{"n_layer": 23, "d_model": 448, "n_head": 7, "n_kv_head": 7, "head_dim": 64, "d_mlp": 1792, "vocab_size": 3139, "activation": "tanh_gelu", "norm": "layernorm", "norm_place": "pre", "norm_eps": 1e-05, "positions": "learned", "qk_norm": false, "attn_scale": 0.125, "bias": "qkv", "tie_embeddings": true, "parallel_block": false, "init": "normal", "init_std_qkv": 0.023, "init_std_o": 0.0, "init_std_up": 0.023, "init_std_down": 0.0, "optimizer": "muon_variant", "lr": 0.00569, "lr_mult_o": 2.0, "lr_mult_down": 2.0, "beta1": 0.9, "lr_head": 0.00612, "grad_clip": 1.0, "warmup_steps": 200, "schedule": "wsd", "decay_fraction": 0.904, "decay_shape": "linear", "final_lr_fraction": 0.05, "batch_tokens": 32768, "seq_len": 1024, "doc_mask": false, "train_tokens": 454600000, "steps": 13874, "dataset": "wikipedia_en"}
MLP neurons of a small language model. Each row is named by its layer, matrix (down: output weights) and neuron, and shows model dimensions 32-127. Each number is 500 + 50 x the weight over its row's rms, rounded and kept within 0 to 999. Numbers have three digits each.
A block is one neuron, or neurons of one layer that tend to fire together. Before each block is what it responds to, as a language model described it from the Wikipedia text at the highest values.

Inside proper names. Early word pieces inside multi-token proper names, mostly surnames or titles seen earlier in the text, e.g. M in Mussolini, W in Wang, ell in Bellamy.
L13.down72:547418438502540526480584600489386489491566542505541486509492539494537403558464488516430539574503476496482530445576433552420556461448406517448512502495489541486406497468555520380564552546468563492569458435480525431499490547569450541513495564505577427528565453489380489478541481500513407588
L13.down165:551447503525583403532498474476557472504419529365466522537546472504488524525479506528520558605524454523478524584643420473456481551457535477327590548392553483394548559454495455448472577521516555495545509530499540481529465447508477518566602555396494517528462505558477508536423525465553484578
L13.down215:461543450532505633468524497496514558492451536431399474496538454538493419479506503496465386443527517598591558557428537594606422484532460501525549535493530598501506540508531478455514512480531423529514529468500532505517501608547428591586519455474547557580513560457459562514513482415475520499
L13.down353:447528502553382504474582431540462463447470451484468470469531530576557518501534548506533501549400446554538554545543469546454553578478413540503524503559550447499536467531453493507475525500566552382467576534536471481521579582441463454613493559492509483501458472589551550471480381467434508518
L13.down748:484445459536520481529597468472485481489484511500478387415498432523554566436531565457510508590492539459507583533566497548520510437447534518471450497527534507492527490500433515522523547542533478481550448496463531533530492500542465484614569457452466487580507494405530487456501504536473453536
L13.down815:429476511499535568559522613457372552460517502509445581484426568510462388584418500496539436657491509558459476465546484438514537459621470470572472581472481604558482517544509493499623527482547514472487499524489503476465539461478409546429522436492517509571498515560545523484503481553596457540
L13.down816:436457504547450534520451526537446590474427510522475467540596469513556500601518510529494461481510501473542554459452416510544460559503435476449490548510486493546558496662468487412509563511465448512425499571588523572543592492541529531495406560481478522521474459500504498450546494636497458483
L13.down819:426503520506536436518565574443576551522531392465531542559538492516517547621521515551450538506367489489545584500540485389532365537515459615571498561472523518482605492572553541491482494444449437488495492490626370455517574568468457584459538467581527593556462472584503332487461491464520408513
L13.down1023:518516559462501497505414469518503565551475539461457418529576473498484510484479452607582534507521545463515468524626532472518528441523536488451595492486550541432459457472481499446451430596416534456470473565487601438542430517533521535532557492509610415420534495507498415567565587540431474563
L13.down1289:438528499489587569574504463506463493491500509501479415441537475419442592478496481511495419536576446432470553531538469509497435549445488619372564424471505533502423576462486390491493450586400554530498484520505458464440504492446569525470482512509489485484504552508422481537522450444555469525
L13.down1294:519441458439567425592494557438455528506497533497406482516453497470547500529480548483544516454480484569522456437591399375432521542607449562418531508486514543443459481582575501413506541472474514495495557414515482413592482457532556523493493458471509500627349439535520432506442497505465501532
L13.down1311:536504475406581457654486478460417484529457476574498473545498489606448506500438584497471443477431527443553505425417490522606477554430517503536455500522582482447488531509457513482476467484549501574456538486466540447467520454483412552548455482486532487540421531605556522495502461487471485505
L13.down1392:475508516537480526628493488471451547537476565507542369382503488530421530565443476497536514540479532531414512432443564529479494494409558574496493495447507528440481397502435407437500588539489505450513523461478517438525581425521521452520445536537487483535456546469550530503445517526549447464
L13.down1448:524521478390468426489512466444550498578513480535531494553498542520514494467548556521528527521463532490508467495442542511549417533538494531515348528565497532460531370526471380420581596486517503487526582493436533533493436552422509521553485400485539519495478504471444468551451496530501431510
L13.down1486:476544467492587389564495410476515493442601492544559485543488534504462402529468509450471472424447436501516523494516518372587531607504527512450529453523510419469574434494473532402471496432477497550522517551499431538437551548511375497503574507518520500443426546482477429486447524460513429502
L13.down1740:530503454472544500602481543513372518445446582504586463502515537527416471529520490526458520531511421450449458524606423449458636522536501531364452515481466458498459404568504540437523478526458527442455468436552434493560530444545418486412486488455465533430554543556407439554504395486598419500

Mid-word name fragments. Early or middle subword pieces inside a word still being spelled out, mostly proper names in sports, history and biography text (F-er-encváros, Gu-err-ero, Mit-che-ll), plus some common words (the-r-mal, in-tern).
L20.down1193:468526433519519629439553527547517455479500513457563504443507571449504509454406520478456537527586564415468477475531418469452476470522480454609472496519462478525524524462553558540509538565492469412493480527470558490423387452505521490509383429499540519519490384576591475511500496425501470532

Heading and cell closers. Closing equals signs that end Wikipedia article-title and section headings (= Sam Stein =, ==Early life==, ===Surname===), and pipe separators in table rows; weaker on mid-word fragments like p(ersistent), if(ul).
L18.down541:533480568565529466451511592448509463431495509559522472515481464504436489496525500484562526474522552510455527480425566487461538543504514498475594449529440615470516553480503500517525585525427512484534447506531501544463519487609613596477523497484566473517454547577498481520492549439508509516
L18.down1068:517575501510504525485573524510535510435564614542529468511481558510544500461619531483578531497488475465495418432630460427476525593505541503550485509491508443554401465554616521509573509476464400591539461523524484570454378411468506508606447552598513494562480393550484470430508435472582548467
L18.down1161:588557541571462477483510515573493393535433490561522533543498468445482487430553479428492542460481411508569413514586555433518478554484494413508456505460502468532512523537532498504540496488466533415535463547487513514574493579516543551456447435510434452504515484439541480498477519520455432557
L18.down1454:577485572454543485519489436581558468516536499524545481468469489534559406542438482574426503472445490555467488525515473554596486465547486473488585617488403556508510544517602492452486535483409445470610451388443466540517487514543480471470552456593472564467561462389476454481542490446477482491

Career-phase words in biographies. The arly piece of Early in headings like Early life or Early years, plus career-link words (debut for, season with, career) in sports bios.
L13.down106:485580425441506535492500587473504427524506510484452533498532516423447547492486528526506551558527489440534515544464563463540474373576402593359488501540503553364507548581575491573451533562425518455512479473631515523497550400600562397611498545470494526560472522502570466568524481516484460458
L13.down214:462479545553502415540452447512505564485484468568497471406413476489446481420565426511561469488609529461488426565585425545502504375492468571506549441420482552538444502487492495567522466523466495407470609490535533642490486479424538455483506532436533584452489523505556593487441498549504486494
L13.down231:501506490510496568536501446325484481535445552473427527524547456420459516502482559440482519512457565425479544505555497491487366514555454552509476598516578493496497451514462473481415472487482580570524523492457528498509539584471447495467526522484532464521518467550658571524374527526528476472
L13.down474:494445512476430524596605440514571580509484556457519495539513447424432527517536546500420501498502501516485565485465470499571446529565511595480539463538495420479574547533523525417483599535570571517388384534469455494572556418514415443480569468482521481483499537508560494534504491472470455450
L13.down608:514435450551442534518469555544412477395578494485468438463403484454525486502400499451541522487433491599494510523557572474537526468568480521476439444486514447444450585492504589489523528498405571467430563465554439455595443504507457526374538579576476628547526612531474545616476406555463508488
L13.down958:560440427444508426441521430489546405493570496442643514442532542441545468610547502518501448441525442424542437518501457541542484487514455442556509560516601558494431488490533566488546501481560441458502454440479500474493552445475512440446420568464525537430558554358452443482483468535631476512
L13.down1079:506493594544417463524373522469589452570496512555531499562426466584472454539458485455440535589563509553514400450469498564442499502472469541526512412461528521480526487474493509426510472393429481455569503540483537491511464601561606506511534485493519458538509470532515441502552380499606472460
L13.down1275:603480445443464453469522539534585523485472495460570471512589606562517448502553508501506506523428379606626579480435483451434547479557417574494532446412449508463459412507502541470512575539563447503516465443520436470487578484556489489472548569475477538512479559540629338527475482565499587554
L13.down1361:540468546439521563450467504529486471467490549507481547503591544478489463422463560455416565468422429544679510551467524490489460490523470528503503482485555520453562507515556395436446466484471549502539498520496562441482512531556539607561434462451435519468525498474546460601469458496469605583
L13.down1381:591571511562414524436442456530407541503520552524529518507456502401521422540574561543469531555560475451559415484489455507483455559538413477426456532454524493440545562449545538447437568468545468471476488440570474550460498439561460530423540485437543480544523553589562406451451525492493504461
L13.down1384:475442488448467531531543506598445550490568492470457601476529498421518451512431448473497449444496552445500469488478476495442511494578489600483590540492600560534542428485565474472457474480451412532470551504507533594621516484461442563613496495546413461523409605443495469591509468513482530515
L13.down1421:498607466491515445542457550540575409489503436462427472539591512622484567532483560532433577554515552502501522442548563607535527434466459562457486475512470487500583508537483498528464498579518494479509417437510478445486525500489531506454495495483523591518489441442618502485505468505455545608
L13.down1424:487529509592484491515534522535503578444432494486484545528556603519544505572542485502445553518349518521472447487457543502495467504605506471464465567498498594479555505464465466497409490505468554497512521556473471437560402529445478523533531559532493497487489494546498539550522554552508477446
L13.down1561:619424463498503536476525543462544536540594517493546624546428437511550582488456502583490547537467458432565430494478446510511538553464446599560486458473435586471519483527483425520504538545472457496541554471528510476415423472503550438565439568598547480397454405593436523526521469518549608504
L13.down1584:440412468513559569504465499486454479550485518477490411517535473524495556526657455498543422509385466462477529479504535541494546535494483642460428558558504494547604549501510480490508555521486558521486434546463507407583545506498528449470566476521456494561473431603471492530555467541521473434
L13.down1775:541497614584538517516484618472420490459566550559515577513562534583456503459415582421512501427500522504577500441500510561468452514480554492473513504403511472568406513628568498536522454549385473444555477480532432454380434543459438524524544593517508504515426481501479461512509466544538419436

Coordinating "and" conjunction. The word "and" (sometimes "or", "where", "who") joining clauses or phrases, often after a comma, e.g. escaped from prison and returned.
L13.down206:536506527593527505567398435449451473516582443522477578545515427479472474522445468485476531419508465535470469468436482566536490512533401467482469520532479468450377490468548564500523492575498606536474532441560497540444515513522475499432466490409522475474484527463522465504496456510437492549
L13.down263:477494474559506476444448552436506529457526418466477552407459538559556528533489505456521427518427476460512506550522559553488492448508463563495628436528451454510382551457444517513458503516454489449396504454520576581571533551508464503528493455456547510409465486544481558436460498521507594517
L13.down403:482399564488526533568456548594467454462449439539530423468539514465494452434433516484369538546489511545559536531491502436478455512451478507547504558535503534473416553496567496520430434412531592518514495535510466476556560482539591532510486335644646521433471471496575542485484559511544451488
L13.down623:521494448405451450410434480451570474447372551530529456467549483460573513459582452478446590574500580465480576493485522495564384475529595414555525526556442505542420535522589495534456573508579456539483564467458433434602547512432468496447503400472471416509534607525597482520534465510478630502
L13.down639:462469416578482401486468537510508530486503478536430451455591405449511471538527494425505467385554469523465581518480454454546502475526522538579560513566434569483462589479481525510490542526469458532521518460495454451562555484564445527551470545486466502455553446510425466453466449492506478512
L13.down760:561526507463434516560573483536537483613449473437432508385467514445449511465420546506564494602491459423585598508477591505465459549429476470520481556543505469416520524488530561508553507555522465523562462432473442478489497528483518502499480410428521558505476524480571573551478498479383540553
L13.down859:495412564500397511482536482478500430536563465398329542476517543534525599468501472520488496545482501558480513404615514556521459473540501548577499592433587446522488549539483493546555540504478433528517511462557455531501530440348546414454455596534474459468490420549435555498472477566516518535
L13.down862:430510480475453553521460438498507446445415495472527540513546489453520411486468478517543341492563491517448540558478453558515638474557584478584454545511588503539478517617420473422583505502489508543533467554482496434504481509537554489518462519607538594465486502565500500559495545462454516554
L13.down891:440467451451454491509509510600510485420425470490423578487570501577452520504577583473603553572454517492507517582419489481463534429557498474513452465495572476493548535592438523523525468477590549522579472625480521446522486522416503564555559437551388466551427461556446537428548511390474548461
L13.down992:466529529542588465509448619469604459485531386568434509461476455504557511502451515526451473603496480525398539581556475484426400513488496364553609544579514595510534501442474560522448500431470434577424539572388563455508512419493581523537564478485553451549489529503499507460469466511345604452
L13.down1101:481525500519509531391529459584457486395426416531537474488508528531438445494503466600570463533466528477459501408554469609555384541512517445489504543467462517515531440547487522492424558542486532483555506513513497515492530460446379559482434512412511593504522517462480512450592543511522490480
L13.down1232:442540473548515558463489456476472444541465395488544449572501470470490494515467462424514486513484465426456490530441488469433556465406549459614488472521438486563428489510420493560485595546518422443480458540501449454482505542569568530504542477571442474520578401501569494449506511539529485556
L13.down1372:466506501384520470461486479430535481505546484592544469518473495488458482476539514500510428482490433497544508528634499543464481506515478460587505463486520484416451471457549555407571472498459531490448544576494509420493462425497578528500506537428427482571488418521478482484492472458433456554
L13.down1490:519437454499460466458499496532479442423542415575542519396567532409530447453496472478418544544503506435442441551548606474600463506464495417548525449462546458485530510615452514495475515558500503478457605456473444476450489454502533629510586476488552494490505419448612580586452552486564562451
L13.down1638:486545526529411472470566640469504543525526502410496666481514535447561537537420559515448447459524485530519444477507476470491481531484482451410538506573406426547489541525482506463461510492515588471477441424505563512489603513420464518446416509495620449460460484517515579562588570478427444429
L13.down1702:500551453516557494549560537356515469455540545504551451534428484531481518574404492512430459475444440514521569581486549616610578543560543550505535507517488528447423470419441526457443543563464440464468447521468496509456473538523475535589424399485538462395494464466541569374473489476574524459

Connectives and capital K. Mid-sentence function words after a subject or first item, like and, was, is, or; also capital K opening Indian/South Asian names (Kashmiri, Krishnan).
L18.down944:471445463443521469460528500468524546369545453460585469537471558571584483626435522524510498500493515476526608542528458514429599546529496436548507545521494502487513492520540547556532573517465512555434555565475461496500553545443503440507465485549498507577444468564556536544529534464521475541
L18.down990:512485514493548516506456435540601523469463456494532524568470487594581464552474468517449506521578413468520540487523495459503520514440503442430463539432526538460453505352513493514497378567457494462510523543524428533469492560475496524496543532502541535475444502525437518530460375444599523391
L18.down1257:520578565512441474495486525410584466472506488474482565517602460419596537510478525420441501550498569524482561540511519453528530414458386491508436448448527515514441533561538534610393457504406399494542435531511442528517516488554522555597413462483529542535399518529556527518523515528493499585
L18.down1375:574530402486559488510561503476515507418465466485579542541445500437348509543486458534496430430550474590548493574426559461513552483434478503452491516609519372501486445524601466511521497521440475441489447554455454511489522507498456593470487442511448547458492466480484422573573453404516470516

Separators inside numbers. Decimal points, thousands commas, colons and degree or minute marks splitting digits in numbers within tables, stats and coordinates, as in 69.26, 12,415, 4:03.23.
L18.down202:503546562399475584543424524535537504517496470474468519561542417465479463535420516505557439494538545516520509583540566515427039448465542521480479564480500553501481558480463520509537525539492555547517586499576530546460490483490525539534499539532518465507592535522458494501520490499541512558
L18.down683:516484489514469538483486509552405498581533397465538450528495486485522469496507518519455396481471596526568443555576521465588128465438422516512534508603492558485497535523486519592391463416498471485482534531513454485478507507476530534526455543483538516420444604508544526418460528519439538497
L18.down1184:529501480517543426514496572594574514440540513507447493504567432520538500466540539472404523580512417493535548469508479525456430424529570525449536552506476509472455474451497505495537378455507437449562457450501542492503557480541462576447481519467514487543462449465449518499550434547491541484
L18.down1465:512499508499528531447512452478585445481508537464640502497464513513504498481492526434453519451465459404548504413455546464515378442466523568570508504536588434503566490444462492625618531485505502549396497493503519543513511516442534465474519557474531499522528528457497507572538515506511549552

Table row-end pipes. Closing pipe of a wiki-style table row, right before the line break, often after an empty cell, as in film, race or score lists.
L13.down132:548562511463550513476571517409526518492484551480468441479474475483554453507515478491462564561537446484476615525545532495458500500550512585584523520573462487560535538477458547458395572484452422565517416566432417576463493487535515419602565515475611491569505555432482505464473507458532527445
L13.down152:469463519463581492544476428507542496615478572467476446493422497492552501483507461500471553497549518550512481499466554568509390408501483582449532518558538604417507402513483569577474586553369547436487478495475451499562484498436527537606515575537530529492490514466522417522393456569485459550
L13.down255:450465502642579519537527521450552521546542421461493408544561479584502529454427438584499551498539488451557490473481513453548506508458564443562518450586564511410546568487486546460485477516481418530520502542475424442418465539537495534529465480535550529469506560596533521456531484524455483484
L13.down269:574441552550502468505480527497487517396470497479485491483547422461504448501502511486551516453494537532562482496553467598524415433467516572539496575493487622514520432546415486485398467527449513464527498480450488660522532525528467495527505527462497546409381488608517559490499460530488407480
L13.down338:529422498495503494434576621462526439512466479534520428456545522487559426567521480528481502543460609456432459529469525589450469512639574522422399451493485506505582522395538552506470567415501439520542433456555515504527474520481482478577509498469516476493471493595546476503476550485503359533
L13.down432:505437425516493558474425523520509505471422535484527425521477454519479501439531496527544566540513528460409536550495483469506500567477600513472516450586508489479539530509616511493431408508607409498454494537478458426464441582552498500453561600463356513445501482508572541545468518518537515523
L13.down531:511485500498593506478601550469575532538498580476527566541511433471567573567470425552426489423547467515497457536488567424444395534500423431434547518511488589406453481509546494466491490470362510528476426446450519488479519526536385503518562515476482506571429550450538563597520524475570463451
L13.down553:463557480546501455465549559502455617534507539503490526521614431528515476608546421607461522470457564442563570598537484609538515577522508520453520492532516484511445438534482491480528542511472491511524532522494463502601431434563419467498561511424524547652529512498512509601480541541553472443
L13.down750:473492520422506469466561473562407543420554475575564536533404500571480488573488474463395502607459463498476451475468466456566461525406503485482583562541520496571416495559640564389474450403472587438516536523526512492477555523537449592537460505572474511466532561597462495525556441528560468539
L13.down812:506490491512459527512486493534392567503469480531487497521537535487518495525500445519463486523453528430450536518507559543544501491553470488540543460528544496459568445451585592554502565502515508539434421476533372495489547432483422492580508483446503406494392565602442520520483486470526475492
L13.down850:437449484484529581565511556483525450503564465493580481493493446560515421472519562483457467540479511493445608534657458515435481594558527518461521507559452621489558426437433599566460514507415486523535416475485501572580469498545502557514493492459420498541421513543379403452510461446481502489
L13.down916:543572525557464490522521457422532532533456480506478496473487537482529480522469477490608423462504543498547553522518566507462458623450490446481390537574492540470497563569515517584434468507564461496522530470479581473500573534548432637508511510489520556471575477406543513544551643569555452527
L13.down948:567476520506550425553507425447542426428463508524426509509513548497450553508583476504509525480544451525506489466577508403483548465499499534478552471553481494534559445619441562517435496456384506456441402553464549565532510476475493439552493486453533547397460485616571513566524437485467482442
L13.down1303:578509574548461487494558487523514481511556520477502484472470563467540474561511398560468500513428409510536493481534551530520458469520549502516446566454512440513548611479545587521461419443469534494419404532421583487558427496521490508592484435595485495452423572458527506518489449488521413509
L13.down1574:531524519513557375531499438449481461545564431590466419562491500476473515459605466468529581552502450418530486471436535560576450346537502470423478486491495514546443556473547575522527522500482455468508413570496486525464477586512495533456415404549541478496453512581483469461524557595466506504
L13.down1612:462511586543530549521449525502592505489513538517519544435464433505458483462541523493492555445551467549522506562505540503504379551443530480471361478551487553470428579452401495541464529454509451459427409503496482570472485506500535474519523482561483412509582467600446460445445431439511461512

Sports venues, teams, stats. The word at before a school, team or event in sports biographies (athlete at, at Iowa), plus team-name pieces and digits in results tables.
L20.down389:411568502428496401501498440460484414669487475493512471488544558572466594493474532480495511480563525461462414523498551436580355473551478403519511463533536474387548475526529469499510416476681470402486505470494454472587446418508502514419497557456535541449526519424478555468557519502587579503

Main verb after subject. Forms of "be" (was, is, were, being) right after a sentence subject, usually a person's name or pronoun in biographies, as in "He was released" or "Landi is".
L13.down19:370611558521551475519465528497580521562441492491492493313497492518460448546586482524490457465435431422477453481479477472498507456568483485454558595402520463472554539466469554545461400507498480506535493452464445483504570562452529550468491522522539594445484451541481393562491584438528434494
L13.down74:489471556542539548505595490549445552427521506447517500584412446587454467496459468459537642417485400460454451440522527485424554439561528589446553552488601560515533468487484540606552503408527465513459505490550472475495449502548504498509499517514424426411500553534474606470510547524405470527
L13.down83:507422555554591537480469520508624498562545521561487554510433521487517576494496508460499433559467511524512475500469464538525500563541454474540464468473516536473424459585442482559429487498454518527499508497443457490601512524594547512474458520497562493307523507438513407550484476545442464553
L13.down665:532510593502526502545510536509575520496582443501442460419422482499495504513535520491551428457481495520467489465511590536466547585455466478533499460494464553468441535558616515583538514562522539504488509523488495512531551537488479551498572482553527481461485443515507511527525651448431488544
L13.down870:445399540450447427521479416489447498541507512458540490509531431468485576449550537488478523476464448516557462559409393513511511564566584562526458532564440554612509516527509500501507477492495426461480466588451490583549418519568428443507464483490531391495465461458458506497594496572555463542
L13.down1043:489616482381523403563481503535528514489510396444467487479496565554543508554517561502545460490393549580483423443490506406507473557463418520548546492454425538501483443430461517500513517406496506489451521400449414480434512483585535482457396561426490570462518541491464482480428496432548559453
L13.down1065:498539447476546495538546455534461548499555528409481511432474525510540496561472470439467508427498506436556453505483482566568459501580552480653419454446458544480562479397492475562481524488502504485459533521530405498567548565532464423438470442504604443465501555429529509472497564563522439595
L13.down1210:589508560449466548528489525583537516492455450509485548487495524526489487457428448534559560593504526490437558539461461479535481537531503519493524506486543476485549444425550563466420434552486497535485380519460437564570500461545591465428518321571445498466477513587441501449517477468499437517
L13.down1239:487544450522425558488437444504440475526377517524553518655488535601444465597459461494480495571428577487478485585504534441504468458519524519490405474489546503460576516530487628452583545507550484501443472504536471539541511419571442440512493477610514463487438583519503559488593479548467437515
L13.down1337:484438525526519511394575560489521521449502480496534510499513533500511569504521524554389573551535414480491502467556513514392457411429487486541478455500522494389597468507573433564435398439455371498367526539496515494528482552547558463506465447526479551535483546568522479532525481524452521494
L13.down1341:449561477516535548508473515506588477662621440604455489560538467440494482436528677522500487476525452481485515426556494538477519520591485533457416441554392538466543465461496494418458517540397464491494453536482478472509543479526542406517430562485476542555436408589503570461444508524510479454
L13.down1447:568509649471491466537531478558408449400484563490482519518522518443603513504452533591450460513472479589562475512484473539474457533472548508423452527509554540421368415564424594505465507356472558474508579469530433504453511612474418561390471503495488517480532490492561546519403475574488524510
L13.down1635:562492527522567490545491447547526388465589433486523538474597456535517473554442593556484542533524506484464492569507508535527441503485505512505534431562493502446480483481494485479435454449463541501458471472445492451587557547486440528544482581428537441441589521499548538562487585591546410470
L13.down1677:582528503527506435609497522570462612454453564392463458470546505449484462489460485515512484463400520524425501510550539526540561483551499434593525521591435490549427505553464488483534492358510555568531366529510406486437574488514508455426532524501431551468519538461561469554420448489439498539
L13.down1727:614448477488509627505520541518546415499371466552561543490498456442468541555572621600475595437524434466534506466493476498464516475472475434449388437441576578434398552538493499596474498472548544493465480509476513514540615524479561439477540456515563502469537425563459530503506485441534454526
L13.down1773:435511582453424525502477535409418526576579524460504490476479479460536410513571528515498468470473557493441536527526512497452532488474460440574535501478446499406572469488476560554498439469518420453557541536552486483566549527440487477575509435474484469512509458499370514436483474430468455460

Subject-phrase boundary. Fires on the token that closes a subject or noun phrase and comes before its verb or clause: commas, and, but, table pipes, last word-pieces of names (Aud-rey, du-o, trib-e).
L20.down274:489480446513562535596474539482629474510498459521628518550437456519491483481471467461455442422522516580444460515580508483430534517512443463469521529438513540533488474469514527451498532536515496470507500547524484486609499553480490491482512509459547448579438474527487480518441480435479462481

Sentence subject end. Final token of a clause's subject, often a character name's last piece just before its verb in soap-opera plot summaries (Aud-rey tells, Soph-ia tells, Zo-e activates), or an organization or noun (Corpor-ation was acquired).
L18.down260:543453468486597451510575471474457447479495504601581390408472473512412446530501553507553521529498505453536464510458493586554497392475502579448547554514481460486505468557558534508510400543503460517504578586400429465485524461562566504460537550479471593502488420535506490446575485584491422469
L18.down629:568440499442515517474524364470498420517529475519482503440466479437445501554491526472551502463498514548579549487536506549568462519431510434382532505442599597530478537505450474561514577522515555425465417509475442540535613492518488502495459501474464465462469466630491530491493472490578458589
L18.down986:545539508489581507434534529556533532556555436563544431527512515543454598440499428577417399518544415505464609441527516449478523538472467526499517481540471518443464549435460367529579493448526467670590518494508473534532440517482561510552529466456432516538608483472527466436510493451525486514
L18.down1093:521438506537550489499578450483529413517487419462505401446616522501444506562490583461542547504485442477384545442456502530554409497541615494433484501468504517462470493518481565546513478506463458457419512460455468537456562423501508442455443533485480530525555554598478415417456573530426445499

Main verb after subject. The first token of the main verb right after a sentence subject in biographical or company narratives, e.g. was, ret(ired), ac(quired), g(rew).
L18.down723:474582591502438617523566495537488396489528516457485509527616433351493495584516499573426538502550502607507472482536396508504488539482589619578569536431545435476474521650565468525516547500521525465519449416503524491538522493535515578518507498558480502504491454438504495491429494458535514553
L18.down1104:474561496460419359451589472551501564458416430490477439516531562516532575467522474446503520592533486662494492531498517504493503408444494560518442490576390484477542547532469533503509481530414564505487448547508479489538416527498534495521469466480566470525511484467503515522567543475610516599
L18.down1166:455538436497530460445483506482508506562526555540539515416526545595455369518498450498456512585520520496555443590479568491509485571502444460448432479529520535494487474466602635589552556476550552464521487503466537548569471580451469475549413499432514503472539469412554501525508493605474503522
L18.down1524:520592570484408480434470501562388422376523548565475491469525436457496467521443445544473484544539479441458583461499554463548492500491549482493645472451585495411531504492461496531503357459506549492572454525393554547465468532492387566522578454422460577504504553507479520567559544478520444426